Part of a small language model's weights: 14 layers.
MLP neurons of a small language model. Each row is named by its layer, matrix (up: input weights) and neuron, and shows model dimensions 384-511. Each number is 128 + 32 x the weight over its row's rms, rounded and kept within 0 to 255. Numbers have three digits each.
A block is one neuron, or neurons of one layer that tend to fire together. After each block is what it responds to, as a language model described it from the Wikipedia text at the highest values.

L11.up335:132087119111138132091102119190162124136119119094162102165142126167123146156100103075105144129108126107141133115138121134137183119131103067150097167077213119133147155139153151133135113090182149105113113137174117148130166136127128102051132141136159134075128125055183122120121063152191110104134099084161154101153131089090178101159184148223116074121172170113079155159193178146151144125090
L11.up771:170157123200060112162105151108189147124158111134105139145108128112140127109172097118159173137105089117099194151086138137136191132140137084160060111117156121112122157134072130067182106130119069075125116168151163139121096149155137105177146138095080099150136132154132151140103092161080130115103095145163171185172127128124128175106130097144160191125177161116146169090155121206110134167155
L11.up991:134131090091084091123184058131135140122181144187129134147135138135114139116118098080166122109113075154085154121150115144096181136171064097162167168074188140165096125123103131037100059118170095131104137139177085178140118128101171154155156193148160122130121128139130145127128134128109138162109082123163197123085132164112126141058154107121146111157149117126154117158153171085102184174148
L11.up1180:111089093111132096086147196135176113079171132166154101149072153115082108055171120071124186168104117143119174175159106156088049110139077104146138129154176147110072167134126122065113121161122135140129148056077072153151101195165099091125130161092123140155152134113109176086129139135158154090072094117126129114199104189117145128108182077156155126069155102107146037144119141114101138116116
L11.up1793:154133106078130119155192123144155140107168135158113122102157134079105112145129119077093180138170143138119172146149110173105146057144075122161190154075119118085135127134134138084106086137155141168181144152153175145112176142151196150071159093151178119146099090110144104114153104139100096154117070167126143109191132179068070129073176137141161160116177066111107199178130091124151142108105
L11.up1920:161143131166066100091191150101156125098146075110127125092166137161161131154177138094129145165219108124088120161098099185113182135121125108171180105099121118153142139146073112108101071082164155140079142130159198111117080136166153138036106126088131123091151119112157129096102104144077122112132065085130133138130090140079084125139163100155124172109131103134187186125168107164115146159172
L11.up1964:128102197131131091107110168112167159087150134154129158102125133097102158114150152081065142152106109150155140141134104174155160128152093071135179119127163188139138114112111156082188137104188128141097123097145147162130135133172190145175148171125138068130108149057150126168115062155158086048090100191171121169171100115152157168122088149126112166130117088100113159141168114099095117084146
L11.up2035:098088119121138086163133140146153075093142132132114142159076131153135137145086135158088142142078107144224116151118117106106086145095100165112116156131121173143184161064086141157154111151148092049078147178104116140127098115122128170144087117102171182096122131131145132132102074162137157093116195058149122127085168079131131104110112089163152085069102105124162163135129126138116138121112
Description: Mid-number digits

L11.up592:120126111099119167151138143098131105097097125129094135137130161115100143122106149143093144127114141098114124201097121140108123124142070124134141063149142136087100110139099137122116108081131114125170184102188119100099122138141171074110176158151133166118218150145133145110121106116114167150161101100165121123162085118086117105162099047150167149136140105129181078113144101178123106169077
L11.up672:101135081107142099157164139108117065083175104136048130155086123090203088153095085156121139131105147143136113107143133136135115097129154160107131113099157131150104111080102120139133086153104130127118108112187174180099132167129098124177133144126157219115137186134102163107117143144140153111130120109125188127152126062125157151135187116166062134122085121083164112078135096136179056112123
L11.up946:153145094122103047129104172118149070073102103115095141156085162151142074093145130121175093118180113077104120152069122101131150115121151118143101113101104090109144126134158078102111109122220175071171103135189146075100042127157117094158165141127136118140103143123135176134051124108094105139133127146157164104118145109105141157101161041139150126163088154105133032137089064105102147146135
L11.up1182:142158171063118104145126122145129145163113181126180113141074150142105101152158139097151101110076017134149160202079144046134185163153080119131176077128148136171101117095129134123085100205178087057138179144167128132127103166145070094103170139125150098123183155155090154098136109106156136138139140085188147144166121131086138111118115115189137127088133161106154069098164195164138144158133
L11.up1254:120058182058119097110142146132183079085106086182123107130136113114145113116167130118148083105168144128121082119126117106147130122128094109194140133092136132107168130115157089140099078114157112109142125106152122119055149125133081127175120173141138135154184134177143111129140059117087132114159117131169150175159138097113114125123096073166121114152123105140101109135126082140148113083135
L11.up1286:104129166115082164155053126145127128103122134121156152148106096159132141133117160107142147103111080141114125145054126093136197162161102103183154105105180146182101067111154102108137161070156148078136161173106152137111137167202118081159145187139142094116155144162139176087163145129145065113137172148163150115116148094134202097119090126096132144106140145125098152149159142093108101125146
L11.up1616:187122092145107099158115109126148131115104081103096143133180103098092129226083121138145097117054101173134145174157155079102183194138145160158149100144159116170147124113131138141102138153138130092161163109159091168132124150142189081132100111118073156093179139059101092161144124116142105092171164156142133113134158133095135093135166108120135130062100173077123108085115125170186148180091
L11.up1805:107101080120132068192108172138126106107087110119122147135099122129147126181150152097160146049159148153102186182122095068141102192134160102132156057103134134145134112140103092148109095101129144083164185085166120079105070154143118132178089094128109136134163118123059152069114135187150097145176129119098117161144133159143186091140159101151077111097148125105077158158127079152139107188082
Description: Subject before main verb

L8.up14:137166160144120076073102128120157142144189131094187095154103096030157141134129177068089115148118138126095150135160152210133106145109113020094139124085138122162120132101137146039125046111070148113154123121151119166102111116148148108118172114127086165151126150083092132073108119122159089132150078147158136189230150160120075118104168076099114052143159109136099148125138105064148145165105
L8.up785:152103145114138126149152091088117127121159127173110118114082114152078162151142086107132174161119058141182159168129100136107163125174099099149145125083185148138033087134116129107125098144130093175149165039102149103179139154168140194070132229084081182239097140095140143173133110130108143091081096107128118124148146130121179169125144080128154071099133093118104177152159116087135132171152
L8.up951:110086079093118132130084122153140136118116114087134071103102156110132111128135116141141130101151181137110155176095138191097207162118118129106164129147109092106045131088130116145109058141082069163110115131164142152118101083088176103119196180119069159122141098143061147118119121093095133133112147135137163148139184180113088134142196145145144119115156134189083116097103136069097149199102
L8.up1560:153090126076170130149094115167179120087096129163104132110113130148093089121117125115090094081112139136152169152136148139174151129165034098122127146130090150142088155054144143069093130169174148154146129170139156191155171113068106133152146139166096168146121108107098170118164117116159132149084101096192115066160152167117154147118200105091088110119121153123110156212133157060118102120061
Description: Descriptive trait lists

L11.up222:109101149079177101125131114143137133075120146060122120110037119136104129123127140090102163121120112144148073200176124162141206112172152114177144147107118126107091130066103137148167135155147149069139175079146181097059158181148138105120095142094173169131084177107121139110132073140052147150142117148111155109140117149159182100178172100179109165062153057172104151203135161158064161082121
L11.up422:140102150100183177184132110077160120090148114104134129127153117159170108065069145119096144100167125093111131159101169172067162172143154106128145158104157169112119100131100128113110101181095123060167147162082076122104085173174098119131069151091172124169135091065081175106143126188144065093099108114130160128083113116150115156142189145123106145138116089117195106152138099117068144094050
L11.up802:155079083055113120188108079105101113102172140161115128150132139157161161128117156127133191133143088132109157154159095054161145136183106129147095157110072149097133152095151138135083127145126129107121181137125111140117152126124064132139102152123123158158101162122117159170162111150091109117081140103127117106104133114084105147143135057142165120110169109068149128122116105126091104105115
L11.up1371:155069114105155131134108132116139164104141141154118173169118147161147123119142153142108138150119102134186184175123143136111109154172166095128059084118117151123112132216161116101239087130175058122137094134127095123144153137112079124108154135129164158099124145060088096130146122112153106072153111111135163092137122101189141161136118166099137122110101097112141112149100098137082076087071
L11.up1639:103107187141113164104128127106139175087169136202168131207124126143114095151102109104141136203156072181132127151132091133070108090110081149149133119129126110099080143155124177094117159139124151063063188132126134137169169157176109159156135098080166142121105169193116135113088122158160149162076145105092133117131186124135151108194194065083144104105136157133197115123123096102131059114114
L11.up1874:092070123123115136071110161121131122082148083101041142096106133125123148139142090138139199198072093136121171120133129148101143135087135110173135175105120140135141104113166160137136091122131177056066123161139116183148150158142146114099145129093109164114124140133053106145134107126092118115115113098116194148162201155102153120112183107157128147185146105138213163156158117147148152091125
L11.up1918:064054137047158103243124166092116082090134146109124114155155108124115122168093182078100125148091089141188113143123110108113145100195125071172145054136123200076083163132132110182121038130160095074144116137136157177130111118133101123145093149141089121174123132147127112112129156171143127129091098133119109156132156098153069124102137141140065169110160136114120128137156087109116137129164
L11.up1962:151043109098160076186071121103127135102136143131095101140107155135147154136105099106135144139099141129135051115137154145082128102169150146146071142115206101122100140117139125072186120149166074114187178095098126142080159157170096164134120095102180139148171138084148123065107143127132131128099161093149177132191137141072141090089191144113160138084148119105134148158114127147095116136147
Description: Table cell values

L8.up1122:104155143090170147137124127099199146081200136107126139203128134104138165111124154068035139144124116135164112159121134110070158161167145123139070107130166155144086115134146130088140152141123132128140215158151151154110139183147155102145105140096125143149088170051132141095091094065208128112105085172182147122123134112062109167193152125153178102145151161121121127106139097114101146117107
L8.up1339:100120097087141113122139165101139154123124147138118130135106119102173105127151177089080199134108145157115095150129160165060098131187145120094119185129158129140125142134108094065144191143156079160084176090169179128107111147132179129105120117130122155202124181149128140141079129122099163101101111104136117096106101117111169176079118133123106105159133152120106081133182078112160121190020
L8.up1381:136127145075141069150134105059188083109146093086113119104132120089114154127114128041071111147136134162147096131136129110112099136103134083118131147072152084141112132139170137119161140140181099183108150100167143092087073165149155086100132149134118125101167174115100120190118124153194171147142117151200160173168143165098159164097106121134163147145146103171114104119076092123110133190083
L8.up1691:168111197127110106130143144110117151144132079146110175102170149114092140134147102109132162146095129148134128152081120195115190170165122052133130093111137197147172129177109146065139140128089124166160136125155093115155090200146132083105150106089116141116091125113077130137098127099148155137132075102162128155171095125147164063169106035085152121109170079135106119124151131135129096150159
Description: Decade digit in years

L11.up14:104133159101136133113134121093110126120079120101168155183123106130115176177134091084141124126116066207154108154177048122126142150192158057125124129059151126165154135197097128141144142185121137072108146056140164168160035128178133148125112125109171116185106139113136076111130135080110061117138154116161133159107121125091113114102109130125140116133142122085136140161161125088106117076097
L11.up277:149103124143155137093095082142202140130121136102098123182125171076131143144154157096081150140222114098092194089166143118133079112153100179155150168101133144124163114119151095159114134112139085157137159147157105168132131157155151131153129163085077168144079152157155111141172099147094112168160157139185149143081185127063128169168111103131100103149095107145167119114138112175195110190180
L11.up1052:100106139070163086136116092117189106092106126088143143127097139143122138094105159080149138154169105189079159152148083140096144130165067140151148135082198146138120152118127066116131117131144176166171138117118115116127124064115147161143093119096120132153145121126184125112163124143136114142076153090128164116164072078059114097162176132138128167120155123155133154163106118142115134143133
L11.up1109:144110151128129096148098106136171138101137100126092166132130187105143136123134191090090120117194098155135156122152138163079097117141106139125161155126109203111149136144128134170122144131188187125082126147162117095120128123161166132164055115129114168129059122158134154086148143159116104115107093223129148107116178107074135107133110147148109098118123095139098136144146105136187098147144
L11.up1204:146112139146100147161142081169153069069131163103129108186132140142112158131111166094148131166121150171119153136081106094133069156139148138125107179131169172162143143140164121172091107118138155120101109137101111119136130116139166174103149162075167142083090114148172114118156203103102126087080154117097161087171181111085149101152168152167153120147111144150164153127178133189168110160131
L11.up1256:156081182094115119164119096101161112080140124155142165134122202135090149162115115027111173145146068106152130151121140102061144164134110119129165129095155145133128171075088133141176158155135109103123194125144131130127097163062123133084085147095150103154119116100092109109113152125187139130102092135165112130132096127037110162191132127170095109103131156128158150150113085124124074144150
L11.up1421:143071176119150156167120074140165029092144117166113172115132208128124160173129113055058124179182076163145068147122121113103149114155098150161207167066175136089132162114121124122128152147145123089104186141106108122109122164122109095127126104094133076140107155107125111115134134139221129117125143089170117129120095105073100107156170160203094096148112153107157158167131111159137070131128
L11.up1857:135111112102129124125112070093166103085110073137120088109108165099094117108138158078060114082142105092092142108097110092093147114126072121160118176073155166130148166189131123127093131152138130155151169131144158150089133133151169088155121132138115124120111141180147137092168167144102089098125178090145177094145152115045088089190155144164138149173109134110150105132174101196183160111159
Description: Separators inside numbers

L11.up48:150056145125148095140133123158158077155103096182087148131120133132120122185176123117101126130243104124125162108097122106123157109189127191158141144098078146161152151062093157106155129144120171144160156069152145161102076139127172128133172159134117134094083151142052149190087145183101110141104111144087125091145145180093133091116163130137085083103105094175151177141149118125126131176127
L11.up645:180104088169157093194102145135128114060151111143095120130108143141145165107107106104152100118172100126134127118163032122094137097154076169149092126136160133148124148155106105125211132200130072146095087111146148135139140110103138118115118119137141159161147121129155142156110127131173113106103187154161146146130096086075128115138196132152038090112137121124137113163141111153114083116100
L11.up840:123142089112119136111131143104169110130116142145158089099105127086117102139196135073157122141168104145219185143120133103160135093190059078160114096101130051168111130144159083119175083123087133067127139129164092109162153150103180092156093105117159104088110145117109189107109142100198085109126121108147144146096120116083101184116185111100044130111139149096127082148169152136117161154081
L11.up1189:048122135155164075133116127110129128114124151182092088128161142087060148130120131168145107177146099102134150121095144227101145141140158131152091126112095187161117102128098144135152132168102109121141160119092087112101086107117099150116172179126140086149133099114079154121071184111119128145135157132126168096146173191127130164069183117152084168066095076148144148160145076132112096179143
L11.up1332:193162120165168087106083108090140106169086116140150153150113162100102132125102098100141124104229100121167123120122097165159180145144085152145125145108095184118092154173092123095140175110083143124177096128176073164103137161089116130145155100154115083142075092110150123117129178065131146131091141141112166158148110114118144057136113138120048129116137142078149103119147121182121202054097
L11.up1608:105108123106189115193114076103095080110117094177153189128099236134136092145116124156092115132122079119108072142128156115129166176164067127187163210083192145149096137090183144142123137117116132145133095151157090144119079131162106132126140145100135134114135158046121102092143108085151087069098066127150140064178117103075109134159179089125084123139118125162122121117128130176128097186149
L11.up1617:149146142171130082148150146136137100113108108197153132116069158135115076141135137055115098097141163106130139077123066123076191111091113111105153111122183107141143081167108080115186137145178102144210113086164122114112114121123139139188110183102147073138118166141121079079089106118174129153134133129151111158182101136131106165155191076120041125172140185118102077163111156126085163128091
L11.up1624:137129141121176064160145097159133117151123127186091166077151167116082106153106143117160159169129105132132138124133104128127124094144167106125083144092100153109172156092103135116080141118130112089050164129124117147109079163109132103142133144134103124128106138131135153119036172163147113132154062138148137111128156147145117155098189141127051141118155086070190136144143074134228192124128
Description: Opening quote before titles

L8.up319:195090148044156108181113086137135122095146137165116142175097114113126159143114177147093152106130099178214170195036088163091169143197107190139113191115173120119116165054143145151125160110118119162168172127103097168088184079102139132118119195083154124151106107112164167146058079108165117116125107077161115062135113096077148146108178112139115158153168126146119093157152149134116123187103
L8.up581:111134167148143124141150075089073106100148052196179118135088117091170195130130135119143148143086172110142074138134109082129193125147133120107160145094218078142148128150151148144153167134150140100121159147078123162138080143085125102138137094168141137121133072152110161182120119090165168174093180091176112123183122138135104104130123105167136160191162150164188114135119134146168142103185
L8.up643:118127150068107130111098091153168110129114154110116144166059156135162133084161118148140150069142090134125151191081102137125198121106095130134150181123120090123113153099171189108146124134139102136117164170171120091136175109105144173123111110152097163198096153113109171097100141151195119110111154099128096079125194134114173141130082139135109125102134157147085152136073151116131110133094
L8.up1196:161081113128183100162090032149140136120140146161183172145080114120150139099063138167100200118086120135133151184126129077133160149173120178129133125142188069106150173141109137176146190130149104157158195170135099110141122113127110126078137156119068178165096171112142151118111131114193104136082197150122133082166162102104100149135163066128155157197178160177129114155116128142145077135123
Description: Table cells and surnames

L5.up260:146185116111153136138095170163132104127190082151161146153108169074188133152081128118144151120130130146099158140099144092135176212128123144080153159068137131091080113134075135143083107110150179156164101176112115123156120089181172113113135130103146100137137095184139147152065128059154115173113122098135138049184159113105091065108190145169124089089121139130167162133126180138124139102070
L5.up843:139079111049173107104093136134091152113141141160129087158154201090052085107092129065120138122152114197090135152091163186168153159161160089087172156087120085179028114144119116129101092100140129160142110157122140103103139100102150138149175154056082110176129152162100182107154132130103180136053129138127142141088148112116122118105121156124156136116108137135108174074137144128135131088097
Description: Measurements and mid-word pieces

L8.up242:127115120133100164146079134101128095062148088158135065090125125056091079146177143086124174153149141205139093201118099111140163167129159107091106101099194134151111194135161113145111141084164131156101166112091167106141137159108142163137112142114163182165111114074124066128088132130206054126127165123120077096108145183161162153144106147133129112064101174080136152102084163130158163155067
L8.up274:189116174147098103122166142125171085118144140154131127181061104099123144147116159146163174137093140084104140118090096141158181150120166107121151144057120121125096121152124094132145151135135112134100118102171156197148067150130147169099097151051083097166175137108137137123119142099132047092089137091117128122139083138161137171096133076182127140113135134104145135161134122111126157203116
L8.up1644:104114153122108149203086171097164074121165122111186161106056089156150117131165123171153134150132202107184135129155155083098142134096149111131135147170203079238147167121153108133210197114103081094097143166189127106132098103128158152140098122141163145171188118168125150116117198125132052127136127105135119098106095149188150075090122113169159155148128117121087119116129125170133147126146
L8.up1972:126101154115123112120106137139149097092150117161111157127074101041127078122139104108186142116159136150133060147147082135134179125126149115095163126096177137182063176146136139164155156075140127119052154145146181140112123227099132129134096101104121158183170104081130144138096174138155070094122179083111117127145139159142142144106142099133099079083104134107165119141080133126081130154137
Description: Separator after list names

L11.up508:142111098114131186188125117080112135073150141172154096125132183123091112153134116159057137124160049119110104161101131129132144091133135074094218164066157167148074129166084092155099117146176144138174125096131155135199130152071167132083153153143120143247078123154083107108137137155110092170120151105127101167172163119129129149113155084125115024160136113134122142163146171155168135157163
L11.up825:087137103123144197123119136117149104114187111110147097157129096149128134148129140102057106088149158132154122117106139076094120198115133090140186049074132134180101151139100119109161182069131180145049157158134143144158093180081145152139138134095111127138154042103107132106158128039139093140080146111155176130196116108122104183145144116119150143145122120095129152104155153134112173110098
L11.up845:120101081121136064111120162167149136058122102188090086139124127114179155125120160111121163088101087153168103203069157135146141192108067069104138143099130113163097092113140127069142087148083080137122123118127124123131113091086082111090148124155129151172135112184110173084089156064099178169174178127180118141144127084108175158082177137090062135115167125143139138123133137114124136162054
L11.up872:133103112054163216130140156158162111083115165086125133166160105062108139062110161166162148111110120144080108150062139156093144105138166118141122106102211166130129140106053142058146136068118143094150096157110115128110165093070098152136159083133187170144137136123165161183099152096111113137114101086118117067150192117108132150164165069113155148139132101165103134126127179103070089156145
L11.up1271:092102126072176150153129146128114117074187104155153172143124184136127109135087133111121161190184093100150110147082133154145127137158126127122110096141136132164110087103103157084077121129179179155170082165160171120150079109122182143072151107138147106181118103066108156107162137162139186128112106096129131130206151079123070139163201080079157118113103130183091156097094169129155111204116
L11.up1623:114125112137143169159091110119176176085169157176170089093143138122099124105141163137116168165129091119115169136058113156142122125119075066160161087100139137118096159150094164130142111138137110136142139137109134115152140163085153114108100188068147121168140055138078148137101186144089090096136107165168087106130128145125152147093114078084109163114122108120102193203131195146137184116144
L11.up1648:119119151121172112171093169171125058060125119132128110125101160087121097133093189136155104105101104199141074121092102095145196139094107086163210200097150101105117157147139125075123080122148116191131123153138112175124136105054183142077166130147057144192103116107129199135154158095100205135134125128181094100106138168120128171127105109143116177156114127136113191173088172157160136089071
L11.up1947:145110160117111135070098150159085144130131096113157172133119132141101159153141119079132103152179118131111173111130107142122159152145098104130163143131099166107065114094105166119123089096200186130110118133171130142146143160176154136135145122100097088154091062131160181092098131119133112099093091150146222058150151083129121137103138146097107111125114075129095171167089184173131136151155
Description: Physical description text

L8.up11:135086128142182145167094131090119112090142137150127114105105098145119065139152150117093159151144167120166147187185100163093143109112142129135122162073141135158090112085155123126188156103126058173122140075162108176135114149063140126156097091105142073144186146086090154105140125070171107142107160110142137148125155190136188123061118115135139147172060111124124097130136169097090113169109
L8.up919:183127102158192129150177168113120120101174145191130114140104145151166078113158141115084141156143145121138161116151097186167147137098168132143113116112135182157112136056120086136164105130190177170121142137159156162117111178091088181116153133112167063173155143072144102143134107094172091102116114076177183141082165141131136139147225140192138159108133140134191110170071109154126163124136
L8.up1269:164080161141126159120101068165144133155110095092098126133083129139155143136140173140059118080156120153104148110109117159148112077142085135154138133044125160123079147092141147140137158079164107132173183109177125148125086153089172139202114125105166053124171123079046138141112106134114128118137141158136133160187153161151144183104140118114152101125128132164109130075144177140144181177038
L8.up1587:114081133133159157172138125148142116057178096173130097175077141162136081160104174111055126131202145136161125150123137086175174146184147104115128148153144158184141124052079101123172169112152161174157152092142168137126117132085153157125114177137126097106131159102081130187138075107116143150077154111087111048152111177188160132094175163163113126129103154123134089094117131157131131179148
Description: Title-start marker

L5.up368:118150130116118098168075127132130096130127134155133108170079095063141147116127095123147148166163127146148159140182059139066170186132103108109185119101122137079117111087148115136115146130162125068139122134097118182099112161167171076096145174122121079132134086101142165124167072148233116101130076136142162102121114134157117103100089123104129082184137091144162107139136144136079094196149
L5.up751:169137167100116102142128163074152068110079145113135129187057101106106138098132133126156194182115133108111145142136120048095157118121115132161159100099099131124127172138071105121132097178123116122111135106110154141142141206145131115141138107145127128147165116118155146150163182126175103173135162109103118108119124155093129134140139147187149159138133084162166157133115078117087095143149
Description: Before a named role-holder

L5.up1816:101100054130173134119123096149115161145112124146184090084145124118121093129135138081102151123158115117105124118123122083157171112137123065108109167035184149079084104100063104064170128209106107111113134142070119152198171139117148114112104139095171117126088107102111159164103126113187159087097134084194137104104078155125199141126184144104163056176137146124098118103135105124220153161134
L5.up1964:138089101142155131206149065101130151107129125140097142150137161089088108162114115128177112170140166121149139118124159159145123148134134085109119127096136142153127119133076094110164182109169129101143135184109086161123181146109156131106115113122124114154131136204123118162101191147158089095107071088130158094143129090097111170144177102154103114116091121154116138106104122175143115135150
Description: Decimal point in numbers

L11.up100:119045164108146036111081144088132099123117090130158122122111154129117120154157093163146087133097146126149164098124115165107146136129090138111144100092140175110125142148079082120123097110078125156179153093073158116131055132148116130096111116147073086139124096134170171144113160122146142130121114132148133144127070180146159101113171146137107107122064100150152102124121061189120145152098
L11.up388:162111176150143077114145141115167105061135105158123120140126160130108165126148153108151135201189204109098163099141174113113104167165129089176120113157171122159103155160113033119155153127159092120144193141188148147096125173141097081094127198136124136103176196091164174125106152145160103134133162097119168150119092155116157136153109096190087122156126139113152135137152145139101087124111
L11.up824:174088142133191106160097154137152083090079121170073209171092104130148143144221148134151069125122149124133154159094058151091169132117128144139151101106175139086069149159086097134165166122125114130101141120102116187104100116166090098149094111106087144092154167096087143131140160091185079033089171139130153137170132141111171087131190129149094091192093188132197088071150159144092099139103
L11.up1122:176099199095136096148067081122174113057174131171093101197103129130162106070152123086160101108181170132120109142156132155140121122182074106100115096120149152111046106185097050156149128095089117082165141187127114181152061113181099157078094131092136115135160136057150154110121105147155126107146212125148134124178148152085139106130161168109092078154131161094154114144146066173119123129096
L11.up1413:148081163140147149139128107152202094162155117139142169104128080140104101097207112120129138129092117133098117109082082158131140147225056128134095063093126189201171160103098122154115185166099144185161135061094099113122126128197130127120133163160128069122132172061110107101138120070141172114139159141097104123126078147104150100130111129125126065092139094179158078147196136146135145142094
L11.up1457:191138081118176100112134174161147118140124117195145166178133145110135126131156135087139158118156138133091181155178046096130154127125144071147149121137131146194129123113109107099104128090137157193132134148159086098102076180170109131128167100055116067117130158083137100075145095084139122178144185129156167191163098096086177092158119109143090114107139082105184103111141150115143133077135
L11.up1484:166102087162150130169134156094173064124123102127146149122067134109089063119179089120140109181130151120179167136130100155144176079113149143130115123133177144160132104129078134095208157104126117141129150098123113153081145154109137143184107173123160114101154101104144127149094122113131132102098139190080140119147159210129183142141160106164107146108068139139184079127090069142118131127146
L11.up1895:168152164183157093118128145111197092155135060155177156135076155130110124107121124074146127121139100148095087186127118106121201129118118070127151110084179111141188158156083122065148095161154138174127183121092109126155143141085153174142127120100140148174159109142131076158125147126112064183077157103127105183147113144055107148101158131123146118077110117126148123118114032129140133101113
Description: Separators before personal names

L5.up1034:090158120126122069105139115097115123098056101142105083135181125146075104184153140092090142151157069110092159066131166104136158141114160104143127104040111148086135109065125144065169147125079129130111082101114104175172213154084169131121148120113165129171148099096110187155101086083103108141110142070118136147049137164138150170105172084142177099077106131132112107169118088111140216132068
L5.up1253:079088142129097101085188123150165152113112125187058118146138138122144131103083163131104135110139102125071193130062157096139168097107166104141142164101138127185114093079068133108125137109153125112137188082134116174072090090104140111104127148084126159125075165153148218132122183138106141178115159138151097128150128158127108116106159088188120162127081163164156125145146143108127138074087
Description: Table row-start cells

L5.up1139:097074130120134127137147130149161108126116170105087169163189101092121147125140151097172183136139168135132094156181114153086136119166143162076126143095120136136170169053132097101120091148081083132139143144149093120125100167181156095164171150148129069127153156150157151183118112108145086086166148051105140104119120113115187164101189095131080106117134102123163068084126104163128123103138
L5.up1154:095134152151144128144130129156158109108151092140094096137149179118117142148123110115128103139121110130139112147138033120099095112140127053129104173164101126200114179081099147163214130087072159147122118165123162139161096091164079097159214108138137076097093104166137158135102174097138154116093106071137147128162119147137116054126181164117147100109136090170207092130104150090097143139130
Description: Zeros in stats tables

L8.up818:148085090072108182087081095126094075095121108149107120172144160090093173107170106146067149144061112118143126154134172184079098153103124165091088059141151127097135167131140151147086076136123065108171169108099095112105155086172116120117185077158119138180137047119164160176134105121150142136174100086122108085147156141123106122173177144177119110168199104168141197167085099059090115141211
L8.up1132:176056182108218123094106080155141143157091101153156063138137122083170085155161145118160191136126155127082130161114057106068181157142145158139112097130142102118180107111149132139125188131131121148191105106177126102130100107127111153093095112178101156146136125140113121132143172150150145063130124083107123193200157163125176137107166170116065126125151148108094169146134080138063091147159
L8.up1878:131103187153150134116059107075181116090147113193154120169136121088117138099136095100157183138105143108095132111088075118085158079158057064124178090142136111126121119147111148094122140138085081094167172107143166105144129093158137119100107114150125084144107096162145137139077148124155157080117143150141123109126138147072078175091149101167139090187139133136122180151102106135152111148178
L8.up1954:172109166124185138155104078166125101019153097168156111207092106133165105156123120092145176106107144147110126188119146113116151180174118120041157074150108095184138132074182103115136163114182089139147127105147137066065174109182126177062175146123064137176109177104181128163112057139113116119156180121121180144170198106081112134134161111110143132172189129140112152108132119179117109086113
Description: Digits inside large numbers

L5.up690:093057151118113108142090179019125116089164103138086180141145118106156126119154125135135121123129150122167118101096146179142155155172103135130097119136144156068140134096106116119105137113164106131122150131087140154114070113065146120149168146112146089101144142071127101114068070074116107100115135120174166139196161171103090088155106122141107152163081144160172140161153108153120124110151
L5.up1892:136082137099146065109098162116123094098176117117110144106158106156095105151119067091083110167076126065144116185102081084126140114141051188136090121129142141164057145117111071137150071135139093161182103095099136180097098124126132137151111167109144094123173081121109113106154070048168149152145102163161146115171120140149133156140115147145144136046146152172100120112088109111131192173138
Description: Music release listing punctuation

L8.up1244:181114110091150128231081186124201153122147089077129144111147115108157125156113087114146125176120137219163125153101168155137166115159159119144139144148139185124173161147142127123185106096122136146097093127089145118062110086134161092092139085083078138098118139084077097104121178122172096174141125141166140130192125174132158151128133136156111117086110134087146105132137147162210154158121
L8.up1871:133167185077159103127148144124149133099123125164091130138142078095128079117173098133143126170051092176196105171106124144120141139172104137129074099108125157139120096134111135110192154115160131130085107139129119164119164153136110098134122095110103138157103079158183128164163092102151133100167145074146137170138103136146156080172132122138105125119114175111170140156151106081189092096165
L8.up1896:130115149107177162122134135117177155050080103114185122135112134133097134147117143106161130127118112135180125200151138115129216228167102151126255138123162132161111151081122134133124102129168088134118078144169156150164102171173133087132144122101102162151154127121147160112112155107155165139101189089174114132164120086111185133131136170129141139117141197116105095111190163151158190171126
L8.up2016:152055138080095177177109148142127110103119123160124126170128077108106131150205100113110110136116151161181118215139151149128193153174141140158182106133140202140185146117136157183117090117190090095160120147179121140125104126125166074147158115105114175143153140080112171123125132127106084105160168135142144155172118139110137102141124132105046151105166133141118087125183146167126123153115
Description: Clause subject slot

L5.up613:137147190080142114144159173145095140154161137166139147148133083122111139145167100118108123097136116104115119148099143138158137060099117128150165121130113183103121103090076138121131115140156064078166127102146174170103150130157125030147184061084114125167090107145116129109107103067127153117158159095154133150188131141163109101135105072082173092154137171107122140119159163128161187095121
L5.up659:142119135097136089116112171122145124067158129147174113153137076112176097140127087138124105138039134125128102126114103085150138115157170136177150179107125146139094138109131115155127092157136073146127165130156154118096169188185123119183184107087100096088129141109112094163159145086109125136090168029112148185173098180119106153114123054156093144170156122202178072104083110161111133077137
Description: Human role nouns